From a checkpoint of a small transformer trained on Wikipedia: 13 layers, vocabulary 2408.
MLP neurons of a small language model. Each row is named by its layer, matrix (gate and up: input weights) and neuron, and shows model dimensions 32-127. Each number is 500 + 50 x the weight over its row's rms, rounded and kept within 0 to 999. Numbers have three digits each. A neuron's up and down rows have the sign that makes its largest values positive.
After each neuron's rows, "fires on" lists the tokens most often at its 100 highest values on Wikipedia text that the model never trained on.

L8.gate217:525602536484543572525471495460486394559446554433473510554413485551454464512499570455453496436500438427561443472456461366531544522486496543456460474377531460491514539552456562464532520468474555602519550532566585481480541519557533485461505466555432463535440431533552528532456531471443466528
L8.up217:498369547533498517447484460435498502414478484455403549497479500518491506501475547501515542535532489539561528452510505589493512409636547483549481514442407422508434493447458514510574559503542484490413549513486557458531500549497555445432502469517510413549498377580426556390522519536475561569
fires on: "The ", "the ", "ic", "\"", "with "

L8.gate7:500369526439427505509466514532430603544472442537513429536448558436457532411545508568517519517496475541497431508477575503414401467474470558488498542479407397488487522575447516457447470532472567494494469476561489474514555502548532502437541495471625495502436553565557494540475533386579438485
L8.up7:509546487576411459519508518548475516455570479501483517482456567521542546459466411552498436404564443455504590533530484501556548546518511463579541583521445430574569556574461523521448505512502473474501461578494438554431441478468596581566553514505483501484542549516517490437413553476533560513
fires on: "the ", "a ", "-"

L6.gate131:464467429541550541558459512525536511499465485527492494449522530507477543520472532472554466515406445538472524625526480567538487364544532519401428490493501333522514524474494429591446549538425548482410532501538465531475408501461490562486575481513581523567456467497492539553467528469491556412
L6.up131:354477453531439449490459551467468492429493547589380446516546507560475505526452561397502543498525481540397568447507562571499479398534498475532592485496510517472495623459548467574470572532480470453498579499462465631484553433417523454577480489607593552494381505531543489482479524514472491420
fires on: ", ", "e", "Wh", "Th", "Al", "S"

L9.gate78:466533477492481538514496508480551521518533536518422438469507482553519554598449474393509509498513572490573513535534401506509438493437535499396431515517470507536531549495415490431508534423548462470535481434525528532550497477557512583570512502502446467545542536506484459460591481476551433539
L9.up78:561484569468405496493552494555481465530486474555568486479509546466369426523465578510523545497534424426493527457473489462483500432482461595501380449524588513487377516561470443490446489481417476416580443484553483474536544556444519527522565490421461523528550454543456518523514467404494520494
fires on: "D", "d"

L10.gate106:443515564530535490481447424497465448459510455584537559597460504580466442579495522470543450525471477379569493492577587411489480536562540368500469413462465511430467460555457500409550463602488510553588397614481489565558410555486481499459562519451421507464466528564455448528574497574512512488
L10.up106:503528526511429516506529495629569520528475436569506416582501474543484510465519556471531477478515526458493581502503441603539457567533549444503460445600520499449524443421573450501490463488423426580477528453588498521560481518502460460587522523504481582589397380545470472523553497478429443573
fires on: "would ", "s ", "They ", "they ", "who ", "will "

L8.gate80:579425457555483451568483495496406437561535469508610468428556480429434498549508603552520460554425421503522591448399480525487589427477524499488500412483541480565517524526452462538438414468538511533513544432514568549531523550511541449482592447525505507539540498489452474552591452446530487589
L8.up80:527365600548508407516493543563484497460561602483541553641454494447517634479511484567412539523468466517455533483553542481513456418387471532512557482507556515505590392451502374534435360569517499442479553462546470429447386400475429475554474407578536522538532541483511483488500518465475454532
fires on: ", ", "and ", "ually ", "also ", "ia "

L10.gate52:516554479457503411456486454533434587461581532569528519505514495439432552522534474467532522506526556469494528505500513534480449479391438537465490377452493490491502455603437545546526514445516519466537517512624533546440524459550508471449585502504439496464510489419499492556564503465516485451
L10.up52:508507543546411549432395470516586433462546515588455412502572424497538486449515459556552433592497563443470403485519459583474574523491545553501437479429489418383526437473477486489522525508513533530534562481482520478508461517448515535490536525527440598519435436505540557427530578414512540419
fires on: "(", "C", "occ", "the "

L9.gate93:421554474546544502436515533455542419512469602401544489532527501546526453469421517502482558482496452514459507510474573546538589530445443505555502538467428473439525415531464549561527454537498471524560527419514408535571477553571434549494491414562503592514471434421455519492466492557481519488
L9.up93:553547411512530497565508493604439527504529475521424455541548520485592523498481414537525474478518492542518431503575548519531494462624517567536544514470519488500496579554511494468558446467530553473447472439471467451486477538397528455562434536495408555413463579438450473453538453481509522489
fires on: "qu", "fin", "An", "comp", "min"

L6.gate107:474528519497506587531408545458511452462525578463542503537562481554521502498491474452564534533481515479571518415602481566498500433514483558470420489474442482427438467472472401517549551561520506538427456599550336487571505491422566474551480529509385604477479419453443451557511484447518471430
L6.up107:408551521491449544540437447433549495518506535346464501523471541518486548487528501509541532539543528492495517484619570571571492449527483426467544489373460542577410480514512491452549529521460562594467516552524539381442561454481478457562513519534605453429470427534491461530485458452495518459
fires on: "The ", "\n\n", "Team ", "-", "omin"

L8.gate170:603470487412549502493460524516423471514553609554510394457529499482491553500445479518552492490525495411566511454473489450522522495508508557512617484408547489463539504549530479412502500531471593457364509550513501574449498495599560530457605472408443501478515429465529551487386501488530534597
L8.up170:553570482505528508601434556478485491484537493534515401443491481492528503557516353478493485447544474489534526524500457495467407539526502537509547506419487498516418576423520473526481518441532443436460563484558480448446541499488484463481580564518559525582510545558444384542524498483577387515
fires on: "and ", ", ", "American ", "ian ", "("

L9.gate313:469478559393503513504508460550507498436499386456482505394496535478478487466517489442538476444493546431552475465521488449546461528583429463514582448538486517523433481561469532427510452445586559559636469515475481576526480542529533583589485448556430505534473521522546485474466535535544484481
L9.up313:482488489482643519483568428458449564563462496595524465513550517564504522511494514421461531561422543538606551477577479513491531509529422433468557485498460492496544474550452511441536509571506565462560603439554489480466568517561445516578515563428546450439526499422522484533590485409511485542
fires on: "d", "an ", "-"

L10.gate270:471595539563447463484492454548552493518444423492566493490557452453487537482503450451507533467467583460483516489418476484410533472468594465581538563366546519548484453552440505593502432507543552482475481520523510542492533528487489536553415432507487476495463483480432423529399610455575462530
L10.up270:458559551518492455574474463508498505479510408545511507528347433435491562445531462464574450504484637509492540563470463500468551458529457579483458437463425425484453595492501498501491451445482556428453504503527578530445472500542425490521558529485474467592474462518474503509560533498538404504
fires on: "to ", "and ", "of ", "for ", "in "

L5.gate301:422453597511482563560468579480552465392509553477459470470564438491487520506530534440489502431514430460542523436419465546534551474479480504471551540481406449623408523613464554490514478383605536427481420534584502509465464514496507488501526481513576438536506469591457544599537443438493529415
L5.up301:532405416473460500402487425481442484546538388512518514482451446413606476526529537600454363495421546551418520461552515551537457569519466545448486467490540468601490511547448514509544514471541576513490476596516418423547533526466617440531567467522493502485522542551558437500512455459493582471
fires on: "th ", "first ", "-", "f", "ell", "prom"

L8.gate319:431440477547548447542512538435557485553457560553487512565446535464532480452395490449462471361475471529420465510550500469519566457436479422446463441562483412470590513571561458464401488548441379484567433484524487524447438462505536485435460452547514602476494431553491549509566562566513528527
L8.up319:523350474463396451542461549527504516481473535573455439560383546624524452497413457491534536478525459580471503440497462381544612497527569504383462449477531428530563412508509461422554457554512434473408520509503473431544458538510490531419436530512559465564496420519414471502516519527537600442
fires on: ".", ":", ","

L8.gate88:503458434619524423398424585634576449519475476468564488455480491508520500540431538479559473493502458462550573453467490506496477493479485470465480503370474542374562458481491551410436504511622494501487542532514446486553553476459500501478499494559548465567437487545462499578469467482533505473
L8.up88:477398455488484494572466534523437493400578506553597468507494544432410524473475474578437576495501557537506522496527490482529488519485425415476526536578530479553511586514494479562455489596553508559483595511498496546501454482486473582533503469555481513574500418435512463492490576452561481498
fires on: ", ", "), ", "od", ". ", "; "

L10.gate211:464398519507491505550443546520398511543574535593553498460479537523520551483437458579555525505431483421473492483526515549526556486477525554545531580479477505472452437570505450382439423587574451463542583531525500494468563442547412454520440446490467524493453459532521548363503577411539496431
L10.up211:427473462577468446446472493533433460615588465632425513487607574492470556551437458602522546520493504547449524597559476466458498513447484443474423505466525415457453454582561601498438546448541469473469593537553467557467470417577475490470458392462495478548400439431521428452585557524498455549
fires on: ", ", "(", "; ", "– ", "—", "- "

L9.gate344:438504474463546436470485540497353479503542464506412543454519506521414588491475602517527531435553494463569553497489547463420459452483485423475492505528484517529461509439464408472481522554538438489552498568549447521478602491489372532416492426504563492431459462539467383491463501537443497597
L9.up344:497486483508581479533476507496469528516592511487504533504584571462421600462449572460536417478527489414513537452495553435530481459514569487374444534467481409556432472414480512461487516401493447479447521552454512574471551381580388496428468416472478430527526438509474567523534424525557426547
fires on: ". ", ", ", ".\" ", "\", ", "\" "

L5.gate183:445431508501452545483477517440589474492588486325488585532501430548541453527513462509485466458579390437490538592497560429446432419532459512493440506576555483472579446473544415408568513599429525512464513625486553489529461441510428491485448608592405492494476587473449527508537575538515459415
L5.up183:478513477507412574492433412454549512476483571482447427460423542471424476483437523484545450486540448494515445484562496588373503503487389513573460496522430488534431559539536537446479518444561527488499430501450508429490532472482543473491505441518545454574475509480534591512556520391478500447
fires on: "a", "oc", "emor", "erg"

L2.gate318:413461511542448490499521469436484526498415616345406494428588592514472531464444519454482523547550471425396436440452526467504386504462539500474509491533486547547441583510449513498444537435363510518444488511583450361404506547490592472345439507524461433465443483486478444512495528492495432494
L2.up318:534435547484524477441539478569508564501498530554557473592553497471517608485404466480596560446517492472601517455497529538545466511494506503512489487446488558411496529487514482507477571499476462529622503487575535466506494467498522521375511445639403486448475474450493495603501535452452532501
fires on: "en", "enn", "or", "cer", "enc", "er"

L9.gate379:559462528443513534524493588547465388502485463490553459522516500405471540527457492475472481481469429490457486566458530521473528557577540566517431437471484522435527507562462626571523415468523469557534493532584463635539647518582467521480512415404430418452468561572549456489479513523485573426
L9.up379:504511604601554566526443476483495417534430392492473452499545469604512481461429550539540530503489413427449497491575446484526515465479533482517470461569578573546555521553478528543540449472545452456531520509502470575473500410481441505523580551558504409461507553447376551488540501426559471463
fires on: "n", "il", "bl", "g", "m", "d"

L2.gate271:460516462341491472511455496524499547540557461525549458546522502493407483521479565500506538482492505553507526556490484610457418626544497581452509599481511541372432526543414544543468456468519512604528459527526524570531499502528446517502440498498499466469385542468526464483533415471472486485
L2.up271:487463556372489545467527453496504407559471580484544446528503519542627420600478509555541434484586405539424419508444461456461411575471535541517454555421571488392581503530488447624463411495532448543494424487506525528608401455474500475566517496537490468544555469502429527534509497511483453585
fires on: "station ", "er", "over", "m", "on", "n"

L9.gate146:479471474516419438460484587565468452494580541527427509435588470450493534513557508492464487449515565480546487509459451458497496506538470400552541450538444485547463519430446538521496509514533434475462495491457560461579495542545492490443497575510515436419495436512498485494480496596526548558
L9.up146:464565538620506527411487498530453467484560457516487436524505530506545573487415401488559409419506424424476560431556454530493479464475498463526527559525532391489464505461444515566477563526424469549536478442498557514525531558481532502444523449498496484529439504475445470545517436579468546429
fires on: "\n"

L9.gate258:467469495441558375576554423452506500411524562488540445523527449564447516423566556497498547514523459526515552484557397511453479403416536437527439504433457540530524483545473448517476539562378497516582542560481478561460418507423484435407525404468500485504530439509541578560456430483548512497
L9.up258:542482555386446506498436517601518468508479570482542609469420512463462520486470434481560520520431443482508507456444495473522585594426477519533476477500464474519511444466518454607451443551487373578546456546533495462376493477450503538518623410476500574557526502510390485526466540468499433424
fires on: "and ", "company ", ", ", "band ", "("

L10.gate278:469518486446495507504482475380537485502473490557550502516576505496587376527544508480537525482442589498555519510487533545423471468519523480408609583553455456487562488528463492502455578443416545486505526451482489401511479565621499500416531510451450548433456456449472498534534550546425519584
L10.up278:526521444595483476663462501483510508528474503541517426443592548567523510541435564485496489536497603536507479460509529543481544492547523491426516503458477510472505565515558461459525507492478484486417540441522587379602496492443490533471469494624414560499442508433534474423455452483445426600
fires on: "O", "An"

L2.gate340:523466502445470497470579506565568472557487478465559458585531517507492556454513444541496426529541562388478462517414540494577486505522574588467546520528621473432562477540544498534545566406548490555546455429469559524539507455503437499483461475475496434528557581495495520534555529511518458589
L2.up340:461470449475564517512501494514536558523607487450388408395511526550543516552618537500484496562543480497481502559504563473461409572521536547599493504477502577409515554560461508530597431426532458538521495565516531441447568596494435474495464489478499466506539509502518432497605609514484523540
fires on: "th", "ek", "Tran", "new", "ati", "New"

L5.gate121:504520484483481389409443430516486524452628468511536517488472500439620545448533567515555511521490525402401380521473638519497436523490530477551613540468510503589408469533420435398455558524532499468468514522465419554425458496531486500436464428492559545508519507492491541426556587448480484483
L5.up121:425444536520566574509500499592494520581483466520457411471510503459475457617401472540528440546428421458448523557526528402467468549504411482427504517450395527437435564528504438495473415518457459504465564424529542433459515502491424520519555523507517546468501471533456535504476567472488410524
fires on: "and ", ", "

L2.gate344:529537447518459548488503478511500443494476322408469516429563509497446528427434385424520464511526565470448497557466491469554497515558525526512513578559439495484418523535433545503512550514508525553466557493476560438474511508471469423497561539450451533535433466518510468372669498603570372510
L2.up344:509538560499535483541580543532493606466471388524545546459459635518526587551522500555562504493537476453453461505475425488534424477567493495486598504503465573459493454532502457431515585575480519551529455511409544594467509570477393498503508547453429554504514470469497531467494460545457566547
fires on: "U", "duc", "stitu", "cent", "cor", "umb"

L9.gate352:513418413587520444542497507533482481582433481447535489567513511446562497538409497541384553505428493602505498614487553477486565443546614497489527514477529512497486536532401461419400431472462486526595503581500520539445377521496542570462495477518502424536488473430533539455529525502585525489
L9.up352:457473427484474459514502509515489386524503432529466478543510567498414481464542533536533401470403506597467503457500517365537505411498489549462484493536526610503483450516478520543525496567504447538474567550541385491486445485537468504468529415500520506502525427522491477556503523483460521509
fires on: "."

L5.gate276:562563550538525559425628503579480457456478448472489523422455412424490563489510430506517499527425488476567546479493567548603414459469481536508413526424513427474476542473533445458537564497409498508537461444415480505512617392441551497464470501543537472399496525462479536580438569474469480470
L5.up276:483465516484561469463387494553574502541498460467413536550533630479481562462508476458441469482511534519523509363488555496437474442526408443537477520541473530486533479486417436585446518504422437439536534509527555507460408584411532504556458415522404527539572489483570500484474496440411465462
fires on: "ans", "de", "at", "ens", "sec"

L2.gate331:559458555441481562522505437476450563511534581642528566531496441460525549509509480551442411484480573512569444541531495509486461504402440470480595553538578547526489450403516451447560474574404474583507548372546515517513493538497475439519503559520511432374495481548453491571564524487580506442
L2.up331:498461539532543596610497445459541523453564519547483560500486351509470459509505541565519503444488519462406480452535534555457442531493644565465565548441446535525495467532439549444516493511476471458498609412454467454507532553593504543452571556554566528465512584579523574500458558511490500488
fires on: "mi", "uc", "ol", "i", "flu", "iz"

L10.gate226:538577561464526509515553449534516572533599531390563537503513514453434466576566455412495451474460531482506566371450483535430500534446439443500598442518456533528431468499521485469478470478464575421499510497495549523418454551536548592536496560577503495540356532537425538490462495433487475525
L10.up226:493499525610523536590583495487458553469499461429545457503540514404532524581459513478514548477519587430436495460553456483514452538435375396563519541503498478593412416496496530480506500539521628643496476426537483509491531579488455528508574533449506538458536438573484503482460399467398464513
fires on: "d", "un", "al ", "l", "Un"

L8.gate262:535470559519541535458493470498524429548480418564519470650519549455492560497449493533470412495437497513531593450567540433472425490466564479502367565471501559371498509533531554468578498556416510449536548552459527549478419493577450512509549458488416503444520548512521528500491505609479490450
L8.up262:536445470447477495446446611496415549476496483548407482482549492534484502462565460428496490491559524438460502452413474553601503497508436501472562513446489489508473608529509454513394433454542432490456507553542465508475493518518515528581560518493511472474522356451446545451546498487500433494
fires on: "they ", "to ", "They ", "e ", "will ", "not "

L10.gate34:555534525506485493580536422494498537472522434569533482493443441466480514481548537551463569580492485469469516482510502519488425470539513495454527546527461553439518564602501486531517575456515571483439418515462513544477588376488567450436456496556439449439572505428467523514447487423470402453
L10.up34:412498444536497535493495441470514475501549534452471525521396561420515478523546477464548451566484514510563468485414569481481474410547442551416566531523444596432487510493545514510570464423462461398421423483444545476437464522448524466440560505463487451419511516484528509491504507517489402523
fires on: "=", "S", "w", "/", "Pr"

L9.gate14:543445471440503561456425448523452470534448460543446409519509396464471607466448557435509501399547564522658570529531404479437509510515512433545508421542552556482507508522441536470484515513528534514565551505538554430575509480548502509486543550485425423509460533566533618472565459469577568468
L9.up14:463494496565568514530534578518576493602483477507474508468526448535468520441459536497461454557531493475599559494605502485534539570530476433540498557386560531482456416510496506561459567589523468497440519540482505460509560469505494432521451420445549501460449462508536356478485501467555485556
fires on: "a ", "- ", "an ", "ely ", "n ", ": "

L10.gate69:534550538395485532525464483571517443477520518502561557569606542465457559590538476510511509492457527498552449391473434503476460531507525449423444501513469564559466459556396508482441499346441394528567494513514537487479570501474475470477430490575465483524536494574411501413504480486491453482
L10.up69:407543510444504439533506464459567467509502537377549541563488437516576482510513515503440493498525474508562577418565553468437478467582517528573527541521485430505554461475504373584498497519525442535419526458519473451421481519466414570539466511540511565470484456550480487511491511504509479441
fires on: ": ", "in ", "of ", "e ", "ie ", "y "

L6.gate324:426545481500491395488499461546540505551501477551451521571450490426466515476383512508458489436514501471523463594587505453511516403420531502519493502538360447582509532467469530482475440512483405413568466567460527533549513566532478463561544483488459576490434494561549566511427542396499435481
L6.up324:517511499498465504497513536539489554448458579546546476557526565604509490432512450607635422535461516518509515515561481495526488516461532449582411460382426428543491584502516601504427452505497547551487411574507510453472525463537476551491518530513434499488549474448487535665396612503465455472
fires on: "–", "ar", "au", "the ", "- "

L10.gate377:458463452400465456529478536405513441495502531564544462483439488522493579530529526510400490495530492434502411580502549519397462430445484430384453453553490508461565470448436503484476542391451581546527562498389481430515477423575521524492597410493432578462501490471510498433452509473537582548
L10.up377:508462453472460420534619405497449538451505442569405492412494524516482594514511465526404452428513503470565506460551439475562494487441511527408524453515550523506584501454455483462543489459442490519552508487511513593600458463495485414457488504462466494561447461467583543432595391459441491486
fires on: "C", "E", "G", "O", "es"

L10.gate277:618569455518468521542526480518491485509375453430605435568548520479468463534490450445512475471442505500458418401534495467488543540505535536498530419498463449547522516559477418557413547541491588409434626592533516520573547528570499563500452486592445506465538497501516479600539512461530491411
L10.up277:433508528446433519442464506495410588505562503526466471599433603619524494502546472530503487582486509496486611505440526552499522483534595478443599534459486516491487474574461561408441534530472527530485484425472563492517549514452459480485557488621594439477414480481563455523511579421511512494
fires on: "N", "-", "T"

L10.gate109:544524562393348519491546450524481554635493487525540585475461493461437591437531504497479534548487523524487485487492507485570565436469372408474491410435428549478509492462488511518528555490388610496496474441534468597520538600466529539413478398478498448462532411512430437459566464536496429523
L10.up109:459491597492468468520469430481539525516559573464481546556472536487511524513545503513526501608456589483586543450616540362418493587506480455550463533497400525511514413532467518435480483486532468451541446398536434482512449526518534501646418551522522464473356505492478535446597510520473555549
fires on: "of ", "the ", "as ", "; ", "y "

L9.gate67:389503484415479524503427571575566607506595460547491472540448493574542506493479451552551508548503490447551504566487388521492427531470498438501540503549512574521459461470492445497480593486572476464446499539608461505515508508398481586470447599416435481480480499442497479451487482529576471496
L9.up67:610479582526542504540485469513454504519486488516484429463456594464464487592502465494476576519474524459543462599523444512555485524535586524407503435464456516523456513444523464486441486503559532483497515465478582434534458458503433404486420487452618430555464519360551452540556427553515504505
fires on: "w", "W", "ew"

L5.gate243:539507441385457510554497524476590456525514577452491493481560474522475433451520410441496604503432472586508482442486566380415502509483554492443491561539565463493527459523525521423427542472540462430406495561502426614460475484470420493448550509487434410495638469520495505555411444494472572569
L5.up243:541432528561543490541517438515490548510538454491491522569566415434449568507503518484452514539552630571546539512551504524500538554512494438503405518595513541458503455562488539494420595503449536546590494402463449583486467511492444555456585534601459506479486544492469405537480604437482503435
fires on: "B", "L", "b", "h", "at", "ot"

L5.gate251:436487445514527461549474473522450551417496510490480493524439501618596586568513490561494428504437482492525538586533501555499539544464474546538422475497465511418512432340526395483514513478573507462486449510444427557468556473460462539468485482587473483529367515508480468490467470575479700463
L5.up251:450500486547507465567424578569503562437537528482551520499507471544583523572474574501557425591443496490442498477569526517483532468512468493577453516476559437433529449493465499465454484435525460501521465512463482615492436470468490384460532437599520461554473511497500367563398411523581572550
fires on: ", "

L9.gate113:521501515484592427564423472497511476524474430527478522440409535553517449553552603588439524472522509476611465508523443509583458537530531630479542503440555436599497521581440505445539450479480534617514590571619589460508491470518528479567521477538516467410490509531568516479443475498523506533
L9.up113:497492524538533519435590576532511469477485500552581616448502453413525509542399510512553530546548426536499404534491504516362495438451532501450511575543499430457452404562467494583559551472512533592434540392527508545473468453538508417396469430527556477551518541533458539441481535448520538477
fires on: "the "

L5.gate193:457427599584488497492473433553427499448539466551471545529530512444470550377417475522426481496550507498539387472455493474538498610541514521457515576620519420523439571566440430590443522483492428508492554495480458467516591505645499511543550456519506509452476484468533553516565497519484590426
L5.up193:445505510552476433393496543601564555463509474427529539533481533607539491540574534560465464529431504509503473458481563611549525561544532546517554609363484519548448483477521448526535531506504503510464576437477481500497533437464531530478565445518377453509455528634503452468547541413452554519
fires on: "-", "First ", "first ", "ond ", "th ", "l"

L6.gate265:507483511427516515619467491532502488472422564437536471562521416511439632444515449492545577573401580499547606527549454546490548499503514502499434508469573485507473526539557479470489461523506507469461501452514507562506534506567475548529461579434491558531455474544480526446546490497530488518
L6.up265:556600494501433464543438390530544584481423434487534437509455508494464504542556426467470455507607516460490565516610526486548576430531503468497477463474471605552567603509562533474432496474485512430386470473534462529520515512517504518478463535495391466544457556446483522544496464546541457524
fires on: "by ", "in ", "u", "with ", "and "

L8.gate351:517573516491435523438417499489496502444559502543484466419443429520433554508475500508474544534482588520454584430545513496365510459495525537548482527552485481425460570552494495439463591497464570453622487461518491560488501509487596574545503460553626406501528468463535470428424459565555486573
L8.up351:536477385517407542517598416548519520550505477514531444491554483522500485474494628504543502584550511448596514351515482514514496439470575542463540506441558554486469552569543564518561487497463503493504523590565474433596432430537427564474472548527478519544530510502534514493441473500476504521
fires on: "d", "bec", "cre", "serv", "198", "ven"

L9.gate135:493472487433504500573515417531508571460544465531524466461502531487499611603467588527503509472472582367543486514503494520430500464539514537503504494592394559471458558402486518544489550448456388550477510529507497499537503494493471546418562495556545493547435545620622483536493468564381610554
L9.up135:452381478654541502522513480536407555485598514506437509553545507516438534519479506517531465517505486470532525549492534527492567530568536469485551459542480457508505602445499498630451508467465518482460476385567417464508546468439483488488502471612476486488463508572551418505527448531466493500
fires on: ", ", "\n", "time"

L10.gate166:521491520453446439456517501501525408482536527513504498600498411453497488503502503447558541546459600494638387582572532484487432483519458480430503503499598446504509468558439494366492480514495435537452462546454530524491577508588486449460517510550504514503496498509503461496534515563515504488
L10.up166:471578559481532496605414499532560515491480456504483541545408606410529492524523416542605473573458446524527534511568550468451454522531540543472448546495453491560526446500502409406510486619514566460514457441511525498552480449528514473542370483458488391470482471572507475483534523421530446555
fires on: "–", "and ", "-", "than ", "op "

L5.gate180:541503430542559508401502548644459577529594464512546526528513494472450515636488570488471525525384476468569475525435488516574511480506488444477490566525515475446546454475432590449459477535552452432490429464520450520515482458497498419471468514612419533445531544442411390478599472478513500501
L5.up180:489448518528551507491478480456454537474538443499528518541387490567616503476460549555505456579573479537493455411514514446567530425515535491425545542466420488516513548459530503525552506593418534497488533431535425501521561502522499573552537428648601470508416495423532483423503428564510529469
fires on: ", ", "end", "but ", "year ", "; ", "time "

L10.gate51:382575534501496546503455528539519502535396582548516464454505474402487529497507491559433527494523518539613507459511549388586552425573395552439573510538549492476450540532509476508403505410504489527413465441608589609500493449585480532495512453558660568527476541462472422538509485569500535515
L10.up51:566529464465450477542563504535504529578478571573540520464478501562529498580462568390408506567400383508521402510526514437535493568474487523581519559416512455573499597493533508576524534530583480508481556483545419581511490443538545537495444414553600601474528500434512502516571517493487512536
fires on: "American ", "ian ", "ese ", "British ", "er", "Indian "

L10.gate50:408479462452478419516462458498417473596549467561516460498505493512602486482612439544509489483512540576481425548520457465455513599611577572478520544444431400522566414464570477494553463493420600502575482573558501439490594492541551494531524534443446420564468479520522563558502528411519557462
L10.up50:404496535510460570444497510539450485564432496488406559463565450469528550437470481491515529450514486452536545527442534501470404514520545548492469476581449465459424434498513509562540429431447567433458420443504445463429443531465513521321444521475451481500473549480497576555560529561520501481
fires on: "c", "sub", "P", "p", "the ", "C"

L8.gate188:442433538403502474485546442538443609470406505500523472539590575567458559449550452461539523555492543444469552516508501366580476537572520480541474469503471525515580455444453479461488502446438426571425493462511485517489518464507494506543507477476464538380624509500537482589505610488444461552
L8.up188:529444519400446521501520436570474596591482561492530491584536532553424587444562571568617532449434498453445511596452571450457485542552502549575522461469561573564499446515517513526528470559440492542584458510551495515474533497518463574537556500504523616420514577493454457516536559594521497550
fires on: "en", "ass", "port", "iss", "enn"

L6.gate164:462485413479403465502466563525447579487496568485575485561465382509509513500528494400471447477433526386489488465520436550524478551534609515436550540521573623478598515475517429527482520513585405462506559559448466483545381517427493480422469529521474557533482554509544548499485566532518546552
L6.up164:556496448464472620463376484425476493604507425549486518598592439460448526484455551467508523592506478484544469464437438525514472560602525560529497467520492394456518447493482561494519488506476396504562499468525550560438554451535546546489511547487422578487570489572557461443479449530464418518
fires on: "comm", "Comm", "illi", "sid"

L5.gate53:503528479595458469481509506456464539447579549392482484497603542500493515497421472548473478489495490465529468532497504499403426501528497527373572563565432460479530519508526575468426451549522449512544448457502458487575453506519486447606489440600544431479430516602502507459451461487507556436
L5.up53:468445512472540494519486477524595560460477454568465565531482483459468506503539598521454453502517519431582491496505521478577470572477453607422490542556532551576504489546378469568516454503461509490424527447545478493541503424495539460552549471530499498560471515506518492452462342480476507377
fires on: "-", "th ", "at", "A", "i", "om"

L8.gate269:470515530446481498518443438453557533518627451468489504408454547549468418495532461478574494496484521507528422500551403464436456518581502496441418540431583477438477461428588531488488588504491558427437525455560526522578449518451488434495506533463473510533567489481448465491400467530520518437
L8.up269:465425591539546543496435518534510586460510554514536548411525506533552518536541501562538516434468504441568468636403581493483475479438549447542428503509423578497481427545419379450480492528551534567453616557549466480553471568459546500482498541471517423541573508541471514460429449582593498432
fires on: "r", "ir", "w", "re", "and "

L9.gate160:522475539611467428536482572593509491509509463490449489595485527417490539468536529508508526442458490550499480446552465492520546484484419485434548492552568531467473501514507541498516524568435568485483474605461558595549499509403372522518480501536484445462495591524470554519500528476535548523
L9.up160:374526492581463504444543570534477559529475445587519511486457493416559548516543530475466509451473503551577484554515511484431495487514480508381456526539494445459397417468521555547450479489489517536502398551523470479518425442476557465609513565461437406508570408488425491452405404465482473564
fires on: "sel", "h", "af", "or", "n", "air"

L2.gate157:465422542545557511484554572526491555485631469465488509427474503464518515523471520470477460466577501572454489427590498394483451470430479426466455483550561485429496528492463476508473519533502453404582411564452617530512512440509415472510514569545500494605473511429552450507494562429559462519
L2.up157:538494477526522508511597487575478608600574374567550408447489500474511558529436459430382544459502495486478530396564576555458424461547522485531494498493527507511432566538546580545455580392530455470496463529556475572515554495526443520589511546484480531480506517524485582491393554504585518450
fires on: "ow", "h", "n", "on", "hal"